python train.py --num_hidden_layers=10 --hidden_size=384 --num_attention_heads=3 --num_key_value_heads=3 --head_dim=64 --intermediate_size=1536 --vocab_size=2048 --hidden_act="tanh_gelu" --norm="layernorm" --norm_place="pre" --norm_eps=1e-05 --positions="learned" --qk_norm=false --attn_scale=0.125 --bias="all" --tie_word_embeddings=true --parallel_block=false --init="normal" --init_std_qkv=0.0228 --init_std_o=0.00721 --init_std_up=0.0228 --init_std_down=0.00255 --optimizer="muon_variant" --learning_rate=0.0107 --lr_mult_o=0.821 --beta1=0.95 --lr_head=0.00634 --max_grad_norm=2.0 --warmup_steps=200 --schedule="wsd" --decay_fraction=0.822 --decay_shape="linear" --final_lr_fraction=0.0 --batch_tokens=131072 --max_seq_len=512 --doc_mask=false --train_tokens=599100000 --max_steps=4571 --dataset="wikipedia_en"
MLP neurons of a small language model. Each row is named by its layer, matrix (up: input weights) and neuron, and shows model dimensions 320-383. Each number is 200 + 20 x the weight over its row's rms, rounded and kept within 0 to 999.
After each neuron's rows, "fires after" lists the tokens most often just before its 100 highest values on Wikipedia text that the model never trained on; "fires on" lists the tokens most often at its 100 highest values on Wikipedia text that the model never trained on.

L2.up835,241,194,200,220,204,209,201,177,185,233,204,194,212,212,205,207,191,172,192,201,202,215,191,159,173,198,206,185,169,202,201,231,213,200,174,198,193,206,196,221,183,219,190,191,154,194,190,196,206,211,159,217,228,180,162,187,229,174,207,192,226,200,203,206
fires after: " l", " bel", " d", " ch", " D", " L"
fires on: "ie", "ark", "ens", "oss", "amp", "id"

L2.up1038,198,209,204,180,191,184,213,203,205,214,201,246,212,205,184,186,227,159,198,181,211,174,186,201,227,188,254,153,214,213,225,200,202,170,210,169,236,187,198,175,182,221,191,203,194,188,196,230,205,189,223,227,172,219,209,209,202,243,184,194,207,182,226,201
fires after: " b", " B", " comm", " Ass", "ad"
fires on: "and", "el", "ow", "op", "emb"

L4.up259,165,226,207,215,191,214,207,211,221,227,167,197,213,218,179,216,191,202,234,193,228,190,211,202,191,208,200,208,193,185,152,208,196,186,168,200,216,202,203,181,194,185,201,206,178,203,188,197,214,170,196,204,194,231,190,227,203,220,183,196,171,201,217,203
fires after: " South", " Ch", " German", " King", " a", " the"
fires on: " Afric", "ina", "y", " Europe", "ge", "dom"

L6.up709,189,181,170,163,202,168,202,194,201,184,206,205,214,190,183,196,186,220,207,218,206,196,204,224,215,195,168,218,233,199,198,210,199,241,188,194,177,201,176,205,183,197,194,232,213,193,199,206,228,204,194,169,194,208,220,174,199,225,194,187,155,178,219,209
fires after: " ", " |", " P", "lect", "%", " Sc"
fires on: " |", " ", "on", "ost", "ed", "ore"

L2.up802,198,215,204,182,194,199,184,203,149,217,178,212,233,176,236,186,194,172,197,178,207,201,199,197,182,243,241,186,184,170,198,213,184,203,195,238,209,211,205,243,184,188,204,243,201,191,206,214,188,194,218,211,230,177,181,200,213,178,170,167,175,200,176,238
fires after: " com", " t", "-", " int", "om", " inv"
fires on: "ed", "urn", "3", " of", "ie", "es"

L2.up731,216,207,165,227,200,186,213,213,204,205,226,192,214,210,212,247,223,185,214,193,159,176,220,188,185,209,200,204,213,213,218,188,220,191,219,210,225,212,196,183,191,204,176,216,177,214,159,189,177,201,252,173,208,200,205,206,178,183,212,219,193,227,234,218
fires after: " m", " bec", " man", " W", "s"
fires on: "ark", "ag", " Com", "ome", "ork"

L4.up1407,205,221,195,193,163,226,205,209,195,209,188,174,219,190,196,168,194,191,173,192,196,249,178,184,193,195,220,217,220,219,170,200,206,186,185,194,221,177,219,196,194,197,258,187,221,214,188,178,180,222,194,224,215,182,210,155,183,198,201,200,234,237,202,184
fires after: "9", "0", "1", "4", "3", "S"
fires on: "9", "B", " |", "otes", "areer"

L4.up567,196,164,191,233,223,196,127,173,175,213,247,197,183,212,209,185,178,189,180,183,168,244,208,178,159,189,207,225,192,213,212,217,209,216,167,200,213,212,205,198,217,210,220,207,215,203,175,175,208,239,211,226,211,196,200,204,179,191,197,181,204,201,201,211
fires after: "7", "8", "9", "6", "4", "5"
fires on: " |", "9", ",", "2", "7"

L2.up961,194,212,196,198,168,193,178,173,214,231,208,192,208,220,217,211,226,178,222,186,193,171,168,172,188,195,185,155,253,194,212,179,175,198,203,184,183,201,191,201,192,185,210,189,199,200,183,213,170,187,184,210,211,208,166,208,223,212,172,210,218,234,189,201
fires after: " U", " comm", "qu", " lead", " act", " fl"
fires on: "ad", "and", "ing", "nd", "ank"

L4.up600,235,202,188,244,232,195,180,209,192,191,227,210,185,203,198,176,187,205,199,192,192,214,216,219,167,206,197,177,243,239,216,184,212,184,176,224,166,187,185,203,181,201,206,195,177,214,204,185,172,159,170,230,151,212,238,182,226,220,204,179,193,204,190,207
fires after: "w", " k", "k", "m", " Sw"
fires on: "et", "all", "ell", "in", "id", "if"

L2.up1158,198,192,196,223,174,227,225,234,208,240,218,144,225,207,188,192,186,179,192,199,185,164,211,190,179,204,199,220,214,178,230,233,224,199,181,221,197,220,182,228,174,176,192,202,189,202,213,199,202,220,225,205,167,205,164,174,184,202,175,232,176,228,214,187
fires after: "\n"
fires on: "==", "==="

L2.up558,239,210,214,206,212,154,193,208,181,227,206,229,195,212,184,184,149,226,161,202,220,207,212,244,206,192,181,194,225,214,200,191,186,175,212,174,165,184,198,182,198,199,224,194,221,162,189,179,199,187,157,200,180,199,216,196,210,189,180,175,196,217,213,201
fires after: " v", " res", " V", " ex"
fires on: "ost", "ar", "earch", "am", "ow"

L2.up534,206,213,240,189,193,155,168,176,196,197,205,197,203,188,178,181,198,188,204,181,205,161,178,202,181,193,178,201,192,219,208,215,198,221,191,188,220,176,210,207,230,181,247,197,177,210,209,206,200,179,208,208,219,224,189,182,211,176,197,200,214,171,180,248
fires after: " k", " m", " K", "or", "id"
fires on: "ark", "ill", "ies", "ana", "ers", "e"

L2.up703,206,209,210,175,207,194,199,232,179,220,213,195,159,197,215,205,192,198,201,226,198,187,233,214,222,190,197,196,227,190,178,187,217,172,200,204,167,185,189,168,211,235,214,197,194,220,149,194,200,190,189,172,189,210,172,209,182,181,213,210,222,177,229,209
fires after: " s", " M", " m", " S", " d"
fires on: "ag", "am", "ack", "old", "oot", "ess"

L4.up1438,183,201,191,172,195,203,189,214,172,222,212,203,209,186,222,233,212,235,234,217,213,209,176,208,226,189,185,191,207,214,208,192,219,227,201,213,192,228,161,199,244,230,194,218,210,239,186,177,212,189,196,209,188,193,202,198,201,212,217,189,188,225,197,210
fires after: " R", " C", "ir", " c", "ot", "ate"
fires on: "g", "iv", "am", " to", "pl", "em"

L2.up746,197,185,195,171,192,221,192,187,168,200,192,201,235,183,211,219,203,220,205,184,216,200,217,185,215,174,193,193,190,220,200,194,192,181,215,232,170,203,220,201,214,227,168,200,160,189,185,200,203,197,210,197,196,222,203,217,228,202,195,181,209,219,188,161
fires after: " c", " K", " C", "c", " ph"
fires on: "on", "our", "ase", "ons", "ir", "iv"

L2.up470,228,191,221,198,211,186,197,197,217,180,189,209,194,213,193,166,221,210,171,169,204,193,203,195,199,180,220,209,209,210,204,231,185,206,192,169,210,224,198,181,218,175,192,209,194,191,169,162,231,173,229,198,179,230,187,215,218,184,192,206,231,226,174,228
fires after: " l", " d", " L"
fires on: " over", "angu", "augh", "ove", "itt", "it"

L2.up280,218,206,197,229,228,211,197,175,228,210,207,214,235,194,184,171,184,194,191,216,195,177,195,197,184,198,201,172,219,179,197,177,188,187,199,184,186,193,202,214,194,216,171,206,196,180,209,233,207,170,197,182,201,188,224,206,191,218,200,182,210,219,237,190
fires after: " M", " w", "W", "M", " B", "B"
fires on: "ar", "art", "ary", "at", "ing", "ate"

L2.up68,195,219,205,241,189,194,230,180,221,180,217,204,188,195,211,201,191,217,199,194,187,202,180,172,221,221,201,207,177,201,200,205,206,214,163,178,211,180,208,202,196,219,209,193,220,212,198,198,205,184,165,169,197,216,194,164,198,184,193,208,173,200,186,208
fires after: " V", " S", " v", "S", " s"
fires on: "ict", "ot", " rem", "ub", "ix", "he"

L6.up1137,187,142,201,220,194,180,214,183,189,218,189,217,207,188,198,210,216,210,177,222,221,166,189,220,187,208,186,218,199,234,185,236,215,185,199,203,215,212,212,228,158,224,184,205,196,232,179,220,206,212,172,232,195,196,169,178,173,237,170,254,166,225,176,170
fires after: "\n", " ", " and"
fires on: "|", "-", ":", " |", " the"

L2.up517,182,194,163,195,176,241,210,221,202,205,195,201,193,216,199,202,194,165,217,195,240,169,216,190,212,209,186,169,200,200,203,168,226,242,177,199,199,197,208,190,193,215,190,186,186,216,192,196,184,203,201,190,181,184,187,166,192,222,217,181,197,217,197,176
fires after: "-", "'", "y", "b", "d", "ats"
fires on: "s", "ear", ":", "ased", "th", "ay"

L4.up1053,213,200,228,176,213,166,190,180,205,210,168,197,191,190,180,207,179,225,201,203,214,172,193,189,196,235,221,199,195,221,191,202,226,231,212,145,188,169,217,200,205,188,196,184,193,184,190,184,203,219,163,213,168,209,238,189,220,215,166,186,205,195,181,233
fires after: "ed", "oc", "ig", "ort", "ue"
fires on: "er", "ial", "eral", " St", " to", "ital"

L4.up1442,214,194,206,200,215,210,178,170,210,193,217,154,199,220,207,205,200,189,213,196,189,192,159,212,194,179,180,202,204,216,208,204,207,222,218,223,201,192,218,207,180,198,185,196,207,243,209,190,166,199,199,198,214,218,204,208,232,182,219,216,197,163,211,208
fires after: " V", " J", " B", " c", " v", " H"
fires on: "it", "en", "r", "ran", " mon"

L2.up220,188,193,217,192,206,217,227,188,180,206,209,202,187,189,237,210,206,191,212,202,177,183,205,211,195,155,183,225,221,223,234,208,208,203,231,176,220,183,199,216,224,153,206,193,201,228,207,179,244,193,225,183,194,200,210,221,188,205,171,208,216,188,211,172
fires after: " B", "H", " b", " o", " c", "B"
fires on: "e", "ur", "l", "cc", "est", " g"

L2.up688,210,153,190,210,181,194,221,178,189,198,237,177,180,197,210,199,206,241,210,194,202,219,167,195,203,196,199,209,202,203,168,213,184,188,220,182,221,215,203,189,214,199,192,186,220,211,241,229,228,207,207,207,189,246,197,213,180,199,193,202,190,170,204,189
fires after: " c", " C", " g", " G", " P", "C"
fires on: "reat", " desc", "urr", "ur", "our", "pr"

L2.up921,201,166,183,203,212,212,178,178,258,234,204,215,167,188,189,188,226,195,200,198,175,181,204,177,177,184,206,196,200,195,211,218,225,239,187,225,138,204,217,201,188,179,185,205,145,234,184,207,189,207,230,194,171,194,186,194,163,203,215,222,218,205,184,157
fires after: "-", "st", "b", "d", "un"
fires on: "c", "A", "own", "ed", "th", "ased"

L2.up643,219,204,200,149,178,196,204,171,208,171,196,188,194,225,170,210,233,201,222,214,213,206,201,229,184,195,195,216,207,175,206,191,198,227,210,229,201,198,214,175,236,169,218,214,234,214,204,174,234,217,212,186,235,228,212,205,229,171,177,228,179,176,222,211
fires after: " H", " B", " v", " c", " V"
fires on: "urr", "ess", "es", "el", "or", "erg"

L2.up390,205,181,199,199,200,182,198,183,226,206,203,174,181,173,179,195,238,191,209,211,184,181,210,179,169,216,186,229,205,214,190,212,151,224,200,194,184,203,214,204,178,214,219,185,211,198,180,154,234,185,225,168,193,205,151,227,227,181,182,217,225,164,222,189
fires after: " m", " M", "P", "m", " P"
fires on: "i", "op", "ost", "^{"

L4.up1280,208,220,196,212,190,177,168,188,209,172,222,193,209,230,176,191,196,189,194,196,203,224,175,191,213,221,170,229,205,216,192,184,217,197,209,221,233,206,222,191,195,189,191,187,221,212,157,235,204,223,181,223,202,234,193,198,233,228,190,222,220,206,198,198
fires after: " R", " d", " ind", " the", " r", "ir"
fires on: "el", "oman", "ival", "epend", "l", " King"

L2.up1293,195,191,203,220,195,191,201,204,179,206,185,208,202,213,184,215,171,196,167,190,197,180,191,209,213,193,172,217,207,198,248,231,217,190,195,155,243,176,174,210,162,196,210,210,190,203,185,183,238,203,211,211,181,236,183,189,235,205,180,198,216,178,202,189
fires after: "b", " B", " b", "ron", "B", "w"
fires on: "est", "ze", "j", "z", ":", "on"

L4.up69,194,206,189,231,194,194,203,188,183,187,221,208,203,223,189,192,223,203,184,209,180,224,166,200,164,215,192,196,194,214,233,217,208,199,225,197,174,231,163,206,183,209,173,216,212,204,192,232,216,216,185,181,183,216,192,204,196,199,210,222,212,214,228,213
fires after: " v", " k", " f", " me", " s"
fires on: "oc", "et", "ree", "er", "ing", "e"

L6.up522,231,170,210,187,161,204,196,221,180,175,187,184,199,242,212,202,234,214,200,200,235,212,200,181,219,186,156,197,179,191,221,206,222,229,213,208,187,202,222,183,194,198,213,200,183,183,191,187,225,191,217,211,185,187,202,217,205,208,185,195,183,177,235,212
fires after: "1", "5", "2", "9", "8", "."
fires on: "5", "8", "0", "2", " m"

L4.up687,183,205,202,170,219,199,214,207,201,221,175,210,188,181,200,191,197,192,156,169,188,173,186,182,181,184,205,185,180,219,197,219,230,207,157,242,214,195,218,202,212,179,193,212,184,201,192,175,178,177,175,188,208,178,162,200,214,197,212,200,171,235,186,207
fires after: " res", "s", " Res", "es", "res"
fires on: "erv", "c", "ult", "pl", " born", "ity"

L2.up533,208,198,204,173,185,241,212,179,145,202,200,171,175,177,245,212,211,255,202,214,178,211,197,214,179,207,177,219,227,210,152,215,207,225,173,263,218,205,216,193,195,217,201,228,177,165,178,166,249,200,176,238,196,234,206,180,221,198,170,199,214,206,174,218
fires after: " c", " K", " L", "L", " l", " C"
fires on: "e", "iv", "iam", "as", "ate", "ell"

L4.up755,213,222,229,189,187,181,219,215,199,172,171,222,209,148,155,214,193,179,183,207,198,188,211,221,158,185,197,185,221,217,195,196,197,172,198,180,159,165,195,219,187,196,184,179,208,182,200,204,203,154,172,200,214,223,207,190,193,183,175,211,189,184,178,233
fires after: " S", " s", " Th", " Br", " Sh"
fires on: "ing", "ow", "ou", "e", "ound"

L4.up205,199,189,200,191,210,199,151,215,218,213,192,160,189,199,211,198,166,201,190,197,191,161,207,225,190,203,197,219,210,185,172,206,209,194,197,197,199,205,224,174,204,219,206,187,189,173,234,178,137,194,217,197,211,205,198,180,216,220,189,197,217,189,199,193
fires after: "1", "8", "al", "2", "9", "7"
fires on: "2", "1", "t", "ct"

L4.up705,198,190,173,197,198,203,190,247,196,237,199,209,194,204,172,192,210,222,152,170,200,179,197,203,227,187,203,238,154,177,224,210,190,194,213,222,210,167,189,216,222,181,170,219,194,198,171,209,201,165,217,176,193,186,179,199,174,214,139,244,188,228,190,198
fires after: ".", "\n", " life", "istory"
fires on: "\n", "=="

L4.up1310,204,187,178,195,215,177,186,253,193,202,189,220,234,171,176,198,188,245,184,232,206,212,162,207,194,208,196,226,227,204,189,209,177,208,230,193,191,158,193,202,186,180,184,162,187,170,224,247,196,217,169,210,228,225,194,181,189,194,193,211,213,176,232,169
fires after: " R", " r", " gr", "r", " ", "ar"
fires on: "ad", "al", "b", "%", "ag", "umb"

L2.up254,186,193,231,197,184,212,249,231,188,211,221,153,219,235,176,220,209,163,226,197,195,231,184,161,214,199,229,190,193,227,231,220,183,207,192,196,172,203,190,217,221,218,219,224,200,210,182,186,190,205,191,137,202,207,203,166,166,177,194,231,189,175,234,227
fires after: " by", " of", " in", " O", ":", " for"
fires on: " an", " a", " A", "ne"

L2.up924,187,234,211,194,195,205,217,177,193,202,206,198,214,214,196,220,198,188,227,194,230,234,235,173,183,233,191,194,185,192,212,192,214,218,208,205,201,208,211,201,208,212,216,228,201,192,190,183,220,194,196,160,196,192,210,189,185,182,202,181,203,271,193,186
fires after: " t", " sc", " sp", " st", " p", " Loc"
fires on: "or", "it", "ation", "ort", "our", "l"

L2.up844,215,204,200,199,190,165,228,212,191,215,218,168,188,215,195,197,188,201,196,191,225,173,208,206,190,204,193,211,226,179,188,193,201,210,226,206,236,188,211,212,224,170,192,205,198,219,202,212,176,207,157,197,203,160,195,180,206,190,206,214,227,176,186,219
fires after: " Th", " H", " v", " th", " W", "W"
fires on: "ough", "hen", "ers", "ian", "il", "ree"

L6.up1313,220,211,210,202,202,202,210,192,214,218,180,178,169,204,196,190,192,183,163,209,187,188,175,167,183,234,213,215,181,234,194,179,183,184,185,190,174,208,226,211,201,201,211,205,205,147,187,181,235,191,231,200,222,194,204,174,185,194,196,175,245,223,206,207
fires after: " Ar", " ar", "ch", " ent", " R", " pr"
fires on: "r", "it", "er", "ess", "as"

L2.up434,240,204,220,203,181,236,186,187,196,177,192,204,210,153,204,195,216,189,202,215,192,196,230,175,185,182,206,190,153,161,185,206,222,191,208,185,214,210,193,222,193,201,190,222,178,222,194,173,197,222,201,176,230,187,182,210,223,212,158,195,177,213,184,200
fires after: " v", " l", "ing", " L", " Pr", " p"
fires on: "ess", "ark", "ong", " to", "ower", "ens"

L2.up1260,217,204,219,167,206,216,198,211,204,197,211,204,179,228,210,202,233,206,205,200,154,172,232,197,189,184,168,166,254,176,176,205,215,194,204,187,226,189,200,214,229,189,212,192,196,222,189,183,203,162,204,171,177,236,193,201,173,203,168,200,196,200,187,217
fires after: " s", " S", "S", " d", " D", " b"
fires on: "he", "ound", "h", "w", "ess"

L4.up467,203,176,218,210,194,196,190,229,193,193,187,186,149,192,216,203,208,205,183,200,217,216,192,209,192,246,200,222,215,159,203,187,223,193,187,204,209,224,177,171,191,210,174,179,202,151,196,154,194,220,180,207,190,205,212,201,205,176,208,209,197,209,211,174
fires after: "8", "5", "4", "7", "3"
fires on: "0", "2", "1", "7", "ions"

L2.up415,188,196,188,181,183,192,196,192,209,200,140,214,223,224,193,213,172,169,201,174,205,189,202,193,232,175,192,183,209,198,183,174,193,183,194,225,197,221,211,196,188,229,201,184,187,211,175,191,218,194,237,186,219,188,198,195,221,155,205,189,215,232,190,198
fires after: " B", " D", " d", "arly", " M"
fires on: "y", "ied", " life", " of", " from", "ent"

L2.up366,197,190,179,195,202,174,217,182,190,201,183,219,201,187,200,178,216,215,224,191,197,181,203,187,191,234,205,196,228,221,210,212,197,180,163,210,205,237,203,193,173,202,204,204,187,186,144,185,199,192,193,202,193,183,185,176,183,198,145,195,211,200,207,218
fires after: " P", " M", " m", " p", " "
fires on: "z", "ad", "k", "ok", "ep"

L6.up238,209,200,202,185,181,226,221,234,172,227,186,190,197,236,177,171,221,236,187,212,254,202,213,193,191,249,203,206,191,170,177,204,181,170,195,219,198,213,212,197,217,189,210,227,211,195,186,198,199,204,235,225,234,204,204,220,199,187,193,202,195,232,233,204
fires after: "0", "9", "8"
fires on: "0", "1", "6", "7", "2", "3"

L4.up1417,155,194,190,199,254,184,177,164,168,209,203,210,210,239,201,211,198,208,207,179,194,190,184,200,203,203,162,217,197,214,205,248,196,163,171,189,182,178,221,218,214,214,221,189,178,203,215,199,208,159,191,218,217,212,210,181,192,201,228,180,182,187,185,204
fires after: "0", "4", "5", "1", "3", "6"
fires on: " |", "\n", " in", " v", " s"

L2.up958,219,206,206,205,196,222,217,158,199,185,170,203,186,191,230,203,182,211,198,220,188,250,190,188,189,215,188,165,173,230,189,214,224,201,198,214,199,193,214,203,221,197,177,182,191,206,171,213,188,150,205,191,205,196,200,189,168,172,205,179,191,223,163,188
fires after: "A", " A", " M", "M", " Ar"
fires on: "wards", "ward", " by", "e", "t", "l"

L6.up646,194,194,159,190,172,220,187,221,195,208,225,211,220,212,211,200,186,207,202,215,190,195,196,206,163,162,208,205,190,185,215,189,237,213,218,223,195,196,222,223,232,175,192,179,200,208,163,208,205,167,185,167,195,226,187,171,159,196,173,167,193,221,210,226
fires after: "-", "\n"
fires on: "\n", " Pre", " B", " In", " D"

L2.up44,217,210,186,192,176,178,235,181,211,184,198,181,194,213,225,234,215,193,200,179,188,180,192,163,223,246,180,223,220,218,194,157,224,195,176,191,195,206,198,163,183,170,185,204,209,209,193,229,177,216,222,195,138,219,218,176,193,195,190,178,233,191,184,190
fires after: " j", " app", "ed", "oun", " def", " ad"
fires on: "oin", "eat", "ced", " named"

L2.up866,204,240,237,201,196,189,224,194,217,153,206,194,217,180,229,228,212,257,202,188,210,211,188,188,197,219,204,183,214,167,164,200,216,185,209,200,163,227,170,175,195,194,188,228,196,242,209,183,199,238,194,204,161,174,192,217,170,186,203,193,220,177,207,214
fires after: " l", " L", " one", " all", " sign"
fires on: "and", " of", "ed", "ow", "es"

L4.up1218,218,200,154,169,205,242,202,210,204,233,177,191,202,216,190,172,158,206,156,210,191,203,223,198,222,195,190,198,190,179,192,181,198,212,246,236,189,237,210,196,223,192,191,195,208,208,209,188,204,179,191,214,190,221,207,201,178,193,191,204,210,204,194,185
fires after: "1", "9", "2", " ", " p", " pre"
fires on: "3", "4", "res", "osition", "v"

L4.up1362,164,214,181,207,213,200,228,241,184,187,190,188,176,183,189,179,158,221,207,203,213,204,188,194,218,195,200,222,188,242,169,184,177,269,190,184,181,210,182,223,194,197,176,196,191,243,180,219,230,202,169,167,245,201,171,186,200,226,270,251,192,240,220,178
fires after: " |", "S", " ", "0"
fires on: " ", " in", "B", " |", "0"

L4.up582,221,206,231,247,183,206,182,184,198,178,226,228,209,205,242,177,223,207,180,204,221,193,209,193,178,226,220,200,173,183,202,209,194,215,215,209,203,197,197,219,205,199,179,199,208,211,190,175,212,189,232,210,187,217,212,204,220,185,197,243,182,221,182,216
fires after: ",", "ar", "an", "i", "u", " P"
fires on: "et", "es", "ec", "ith", " "

L2.up1134,189,191,205,158,194,185,225,180,172,185,198,178,207,163,179,190,173,194,195,162,235,231,210,222,183,216,182,211,216,186,202,190,180,190,220,172,209,168,215,177,214,196,206,211,172,203,171,220,214,244,198,193,199,181,208,201,232,170,217,202,190,192,173,200
fires after: " Mar", " Geor", "ir", " Dav", " G"
fires on: "g", "ge", "k", "id", "sh", "ide"

L2.up1285,213,190,216,190,195,202,186,197,202,212,209,195,210,211,181,157,204,207,183,229,172,155,220,177,219,156,197,142,178,186,206,203,218,184,232,194,205,210,209,220,236,221,186,223,183,214,174,202,185,182,176,175,237,187,171,215,194,214,176,207,212,225,179,188
fires after: " B", "B", " b", " R", "d", " M"
fires on: "us", "h", ".", "om", "art", "ab"

L2.up772,189,230,218,162,170,248,186,189,240,199,232,225,219,232,200,191,224,195,196,176,194,217,208,164,226,173,191,224,173,201,219,226,182,196,228,179,194,192,207,191,206,181,194,205,174,241,191,211,206,200,186,203,195,210,198,178,186,188,223,216,212,225,197,190
fires after: " H", " Sh", " Ch", " Sc", " T", " St"
fires on: "ot", "e", "k", "um", "am", "al"

L2.up190,192,222,203,171,226,181,191,193,170,203,190,199,169,186,207,184,208,203,206,214,182,205,177,204,205,206,176,207,186,206,162,177,192,191,182,189,194,203,194,220,199,163,201,181,172,219,204,216,231,194,175,214,195,222,238,189,174,181,194,152,225,197,217,161
fires after: "1", "8", "0", "2", "3", "9"
fires on: " |", "–", " season"

L2.up889,231,165,209,225,175,224,194,202,193,180,209,211,194,253,189,194,211,196,219,201,211,204,204,188,219,191,219,189,185,219,216,211,190,198,201,196,197,192,189,191,238,218,227,172,180,240,198,188,207,187,211,184,191,197,184,213,178,199,179,177,193,221,220,218
fires after: " c", " C", " com", "C", " P", " Mc"
fires on: ".", "he", "ine", "b", "oup", "e"

L4.up125,194,244,210,230,175,226,173,213,207,179,147,228,189,200,189,221,189,220,216,196,208,207,197,226,191,206,185,177,184,231,193,180,219,162,212,173,204,199,223,186,203,185,194,202,173,189,198,198,217,200,213,189,208,175,197,162,201,188,185,171,209,212,195,189
fires after: "A", " A", " Ch", " M", "M", " com"
fires on: "e", "ar", "il", "m", "ward"

L2.up508,202,211,235,224,182,212,180,183,231,176,183,200,167,207,207,205,237,222,208,196,229,186,237,241,200,162,180,226,236,181,189,184,199,163,199,218,227,191,201,204,216,201,211,222,240,187,225,179,198,159,222,203,216,187,198,201,229,193,200,180,183,221,166,214
fires after: " H", " G", " g", "h", " v"
fires on: "all", "ill", "ood", "ic", "ib"

L4.up275,206,195,221,200,201,189,204,183,213,201,234,167,198,173,206,186,200,221,186,219,213,164,186,217,213,219,223,212,181,201,188,224,203,181,191,202,221,196,217,239,212,244,187,192,167,211,202,217,189,210,171,179,142,213,189,187,227,198,169,212,231,200,214,209
fires after: " s", " S", " f", " w", " c", "im"
fires on: "on", "ather", "ife", "op", "ister", "ar"